From a checkpoint of a small transformer trained on Wikipedia: rotary positions.
MLP neurons of a small language model. Each row is named by its layer, matrix (up: input weights) and neuron, and shows model dimensions 0-191. Each number is 500 + 50 x the weight over its row's rms, rounded and kept within 0 to 999. Numbers have three digits each.
Before each neuron's rows, "fires after" lists the tokens most often just before its 100 highest values on Wikipedia text that the model never trained on.

fires after: "g", "u", " A", " G", "m"
L5.up38:546433493446527556598498417528424467593498536561442437550472487436457536559588528453616540492517495566571437520542496523529511395481578507592545536459474501456463484446512491423512526561489457481475466535529475422524432467401513463465522436436531474561482486428411448509586454515430512427476534478527454566530477530609515456512488558581580605469517527559446554402503604512409579484474466561510469448487486470528502540554535472528555400523477536470560444558482559514474477482518435451514465563397440472505470457543526550501536444451599603488499466532503563522476523430442564510

fires after: "p", " p", "qu", " P", "s"
L2.up842:484464499459489448493463436468417455573597486579474529445500487485544497575438481429486498480476519533521474537475478473465528458494536488479539509488613373534592473527591526514536553461516456570493498383462474559485510566464548484544473558480398427487482603409484530518582501514531494492544461517534532508514506466526539415482391525500484547532491485423553487500500547521463505485488611438472509533455471506534426488526546510488499407518472592356504470456495430462495437546537525489557482413482483370533420459567320550457526544478616491503496479482546502449492519364469469431

fires after: " r", " M", " R", " ", "ep", ".\n\n"
L9.up162:387372594495597525587640491495546483539528499486489439532556578491398526472461458454450507480499526413439522439541561441524518472466493529527435456461460433487496536595513510554501513553581457483445440584479475558506484532549411487503510569531422567537534628527461530505543468464457422576487433477502441469548511508475526497386402511537407524465436537552510541450429431532442502587457609538446473520435471557468467510506647513498579544397506489530522486505527534469478479480451505526527507530461546423473596493499475513528558559460515500547462496524493532472531536435464444480

fires after: " p", " P", " the", "p", " V", "a"
L2.up567:470514447500516559517490344495475517534510376487449477451493475476462463535546469516446497465538531534606473497490544501584503479463502580536504506552472386548551479496516603517512508591527469535447474593419469554421527535549678532428503469504511433500537451461584420467502568482554569436521514522442586516529429443532479464451477457486550478601560565570444421353484454525478521488495508450548522461456430544475533568465487508446471395441426542354481447524444478496531462474530531452530542476493492460530469413474428473461508557549467566477514484501485533506502477491440454448

fires after: " w", "o", "ee", "re", "==", "T"
L5.up759:476476572519517474416570482477528449474509539486505530531535515541495564452501495450412471487477492443492514551495573522486536546511505481498611475499450548573399502487568488485442398499570510471515611464427482427476467411557442545501601446474491596583554500459454497474492468424468534497401478442478423528431677515510501536481436442586568561605451546349482470482424582507546531521496481477483620473538553516535582454517497479447456497503528468560612554510582492504510426515498472478521482456504568536457511534506530529539513477441517471442427508481415539454552435514489489403

fires after: " d", " b", "b", " is", "ly"
L8.up788:514357514566468579518513496548444529458575479451420451448424425551406536490528437518502517547561504553548341450565495461536482619434474518445478534514525514468460574483552452515530530491490532523514468585486483472430541503484520527445544502533589485473510579534474492481503589565482443387507455458522495516532470531529477492553481458563429527514540563525560496547462498569442514512479461633537597440613526488475510509507430414494496510436491511506426461612541656511587465584489468410521557495542502538455477553545500418556460562537524453516510484562498473522483570542543534503

fires after: " s", " O", "l", "r", "ou", "re"
L8.up23:524469511439509541442529492591539431503473453560567439531571527399575477492504465468465524525510479478487518485606476478487467486482502516482524474420499400451539523563474483465475608487611457393530589526487571468481542512535478516445567490444589476551539496532579528498472521522511517552558608472524453473496457474446414554483562476507389522467526495569464461479465446514561482445505463550537487564623545543544440445442583409534359461572463521496441464469549591391531459487456537514455549460436441389481540614490527531521481465534511473490493438511485574464538437519400463562

fires after: " o", " d", " O", " |", "ed", "-"
L12.up600:460447559428554514559533579499498477443388485538526500508532412518425567486531571416510454466515478573515553417562537471485528499476522449565516471553455542563582550416544532530515535548492553523486579473481434452554538500523442439501483563537532459552497497531562535475405524538503527526560461439584514424473511597518576553526484434549496505553436564579587529529483428382530462520503444518490549485609522456519437504444529466494537433510474516535458537574426398416467524496498561508477500419470454488509502414465474401477430463505404325496564427548459525439488526452538479481

fires after: " G", " F", " H", "er", " L", " Ch"
L10.up519:533486490515463490460539529602567537483473556505604549511550575461498512455454417423450515458457542566437412489480539554547525493541528481459582500512514488499499436518536429241437489514478391520525531455487483482551485587458443515563526465441456419513481543533459461512548476561343508498463553486459478516508505548513591535509464523526453500436486467490512503497576442542463481480481543483513497541419475496493481560579481428472481532480439593455438496519507494476535433448519528497524574559535539589560482588478609545508439513392496446537514428438515523514542421493477581428

fires after: " G", " S", "u", " r", " R", " g"
L2.up653:534468547490474552517573432442534528601582480513479537522554531544378520485497481584507510495563487483604489534554338551572494507474520408497435507490545539482491494475555558549523521604437541570491474568509476491509504465450549488575635478449551472450473510492472497519529502508559538495532458494489528455515454449604467552477539495578577561542555601533538565433485513552440565495481496496470465493418456480558483544441531516565410446550525467504471520513515590573445489496564508448471538539479462524482527504477498623340493508529505513538473485534587656501389474574500481493

fires after: "p", "v", "qu", "m", "ect"
L2.up693:503437515403511484530485297523437482516614519487422527460448469476520541641481448450482543430499519496478530506505497492500543522494502574508506516504540476432497526387567445491518561458502520479541543390460493542534451506474509470572530521521534514498498580531488525545474524517547451388535544465576506472481459513459547485549426568461542571601460468539477453470498544481389473502415562493459444516487497558475485552532489503513458472478439462409467521498422477613485432453486539550502496423544476504320478532450397529533590479469461550467559551513481597573513508528415558542

fires after: " g", "ack", "g", "ug", " G", "ing"
L5.up469:492513483490549453459448445506492509453560583565541485593512532428440456526503455493583518482491618495456538564505558451477562478480489537494479466473491468444482456547622486424448462553486498466437460511557530391554480422497413517541566482486483582504548500545507507387618468455538516496483443435490568559480541409504613493488454546588430544460504583508568475480604524494429534474571460492524477535520534491429481603469484472542483425512514536453399379433540614521430595478521510555489521517501540468549451518541521443510426521545471562502533543532576540479520384462504502592

fires after: " h", "r", "rans", "o", " H", "H"
L5.up482:558444467475471503497545445493507460497372493500499496616521507463424544532460445436441480544493490533394521429458431504448524452545457598493478417496499517523509455430540535527567573434467494523468480464460491491480548572487509591501467480432507409480519381361478517498387477505530499554574547487453470465468491440610564467454411552434513467452475460571441577584424507600491501461549611599418573521410539559498534557582548568544490479504503520499511485518461448444526534502433471461412533573493515397487485542462409549513431475507476559462498482513577529514511522502482464492

fires after: " r", " s", "r", "ar", " R"
L9.up644:513427554444582456459518508530447557440531529526457443460596620441500553422418479581524495391476449509398547458592476544564541552602401545511493420419498477519514566512513560455485440501559479364454506452571477464487476562491434542437506489432516628589519543550502459449493433444509520495494541536480506545509551560476522476492474475489374523552530521513452498503432410540397494500524512454485446526447523504495481418472473433460500533487586519567471488478514596454546506493484525602515512580515575434493503524541632563458459584478483519485459500518516435458487480492520437514

fires after: " play", " G", " and", ",", "ar", " g"
L5.up830:496533562516491517486455519501576493507504497589505533571532564533449507423548490520479482500548519480555657557508460461464508425523505530600494442519554426462501484524506447409431444560435523552467519488549529376450484401463475499466516337471458495422517463631429452401488455482459459525513480590445437505458509510476566549515539495483444471537443488501475488496469460533506486557587455539541492490461492514550532517491601544538402429494490543555454525469529583508549521411402546501519540580492454431559425485477486469498538585510477514531476428503564633533508559463529491363

fires after: " n", "on", "er", "ar", " s", "at"
L5.up698:452489491494570485548474517489517500449439498524526527467488481462552539494467493521470452532464476409415487599467446532562594552563616572556508504512504534477476523533513551475521472495549496454397578465507571499436511482550461530464473458432490534469467558495524569505507461383446503499526544490404556634546480513534504521564380502394502431506472443460532586429512448554526502519524522464491484529513597520593495379474463493485516467500428407434494436473550488360517530521574574495537517544514535527482502444572526568499399546507466380482500419501531412367499494526430575508

fires after: " P", " ad", "p", "ra", " p", "e"
L7.up374:478472371492437534577471379517569504495509560489518472488461505460429467583446449634492510554466507497465438501542476591523410516511489474534504463457505496503478477471538478513456499484465443481489489512471547510495473546540499434525463464522528526609452514480528433474482517520460382485515540488364519399465427495567508542541534522478536561533433513556495457538511529471577550527465593434540596505535501463569477583462549537525493486550495531455488446488567577471610398484516524530519496451489456533381566573421495522462581482515647540435551500451614457504563510430624539470

fires after: " O", " E", "rom", "-", "m"
L7.up538:560496521479555516506520533430446424418459564482501523565515442536416424468511489490610543448427475510536546480472575416510516565492523465537424446476453488535473535478508559527563500536520499510443496432492527482617446450467552610495529485543500477587530489456485524498511596524472424568534544405543500440460474525560629526565512572482423497526516591574499576510573486517493432465577513543521457491472455448459479395497538597551661473495506460622629554513470491504474498471509494517619456486455455469528445485467464544544477477392505492509483437492477559457500450549562541433

fires after: "ath", "or", "h", "m", "ir", "n"
L2.up63:536526403468479471521500476482486518550542532465491521533505665451485486474445523501452508422527569539468482475437559481583521507458568452481369457484490501515537450489547521421532490405490517410519555494468555532482472488524521511453506540458492479624508455464573498450456545504406380561509451455514551521473513523481476541471600543483457493473335452425464620456471503569441570522557449578511513452451535523557506498496526609620548525519561403532565524509489507538525450565561507569492443472452433433519503460527572445581513605483440524493480487579507561499475559425540518483

fires after: " l", " L", "l", "ations", " F"
L2.up336:576564511599451406467482520535481554512506476496550576469430523501486483676448566473594560491535503482454396445590498464472583572489445555531506506489545536437465501507414479510532528464439500558573490438482517503459461518421499518473530594494492533530611466488548463514535468558503569479442454498490432456577473511481523534509497513539531526427545485502421520524581456618547550403443394531488482480523660488531529468468438579521442466479498525493450514493524508478452572495554506480552513518460396354543581437497467509390544508580538505486500518502452446502571509455472456501

fires after: " F", " L", " l", " f", "r"
L9.up5:517481509511542481417449577555478519492565495438631427538528426478425537546499535510478555479468527495453504465427567462559530559503441434513574393456560559438594536502455497468450521524497424501454557435511448536540495495406419540516552531512464496539483532551469517510471538484557461505481573488456465517385480514545543525460500538556318426470522490425461512581572518470465547457382496452533543457461521478600459521428495444508584437456515500481446595498417527500402486442538446468443570525467539490576481413491569579525508466562483449534532430462473507489515483421442581459

fires after: " Bl", " b", "l", " le", "al", " B"
L2.up664:655487494481548489567462429461558514516582484536459551480446458526483505492491503517453447393491521546432494531565467515441464475529542496498453404502587433560474578496507471408501426466528412557491426529522489457528488529302448402430548438485450526552603546529536429570548479436492571528507475458423553522552486478403515530483524499603497529480466491537468526438516448587489433391466459510502551523541536448501449441532496453534533484437576501544509461478488538525485442510517462545565513505482558446476377411501565543480584502469504461515538454441516391517572463478488476456

fires after: ".\n\n", " le", "re", " e", " rele"
L7.up237:477533510506503505541546494681556538497437573558544455513471481524333538489507545582437465420560593529506496523473533510389570466541500474483539510513402462490451529486462560466428478452607494488488507466539507536487577443570404439537498516482489485517553530460446549518583581515501588425526426584537530452498497505406475472423544511540440480491463486550502505477540594488460515527393584509535516590547534563438401535414474497521479448469488541449561463480522546431489484502583546516528446552468524491609410543499463538425563488500518487460415441444454510534430500451492508502

fires after: "ad", " res", "ff", "ar", "al", " le"
L2.up734:464481502475569541468500431520563474501473515514435422443462493446449518497556547490512353474538556501431558561514509440494529441536520506419560468558585446530596528488556469463448374528553410506506433508509519606508447562553513491467490539534477468496623464410512437534522482482538513467529472527491511506516530521471538548489471537413414467519511505522506498480478484553501436513375534439489601547611531500547490515485497549565628492461462552581484392473515504490463689477502454554490480464613514569535522556518512481432596509522502586552524441502471479545549478445490413512

fires after: " R", " l", "R", " L", "n", " r"
L2.up186:551483530743448432469505535505541526491553488591542511440566434515450512469516569547531462409473663496463510431550395499428493549546488515428545522529448445472530409445505435495537518459510591493535454495521392542495468536449519501509489567490499475621470487551528508504511483551481475404503529534479446396518512468459387515569378523540405527518493547510510537527547538518523519460483496642547515517538500583507518362539455512555476487407489476555495528505488453541509493497545532479520488523479406458510548479451451521460475463525549497471510515542494472543472451495516456569

fires after: " G", "z", "m", "r", "h", " H"
L11.up507:475591509485552520364588401442527512560458485557555597574501472457481566453455507560515616472516445483477477539463558449487430384547625514545429525508459515477562520534495500421473537506507451471563459534423528412493510450439459557522483450483497482414475530439472524605533478463527456492498578497472514549548573473439527484453429588479482530445463464580525618433410563504431532440500620475550520469529497519480433465554479559605552496535468494427527417518512432427465523579541525448511605483461439510452544540491469533521524468501484540475485476545483555518538525402533510473

fires after: "ath", "ild", "inist", "ord", "ir", "ss"
L2.up580:474528398480460457467471536452479596423562489493539508492477569469444476512502562531524428546415501518507555480529543515579568489493487541488491424455495413458390432486462421478602455531457562583472509522490512542499472500460556475500477416558549593470479451567617468607528515517533515471504457526583514489478596507400466447530506475446549537495324489449473486414464513533517504518564490537433523525454499550445541511513546599521542536473499517472471507522406507370541458594525587536505450622550451493512513447556544485560600442490535459514489525495496589553526503397515452502

fires after: " ex", "ap", " R", " r", "b", " pro"
L2.up901:498519457522540584470542532531527472535520550514527473472511536432439549478456444449407525425483634498456557455588431532519474499497603489559523503540532491446501586326552479474510516541535616470457453641452465494499535537526551490485483487477484541483508477552581510450488549535513507484498498528425532423427441484464430509551385563471364560537481517506482448572471518427424526461451532499576496426487487459526523450541501510584429506443387454482477510472480398488468539427549532506347484515604453498496528448438437557450508515451438450463511522494556536504466483440511508523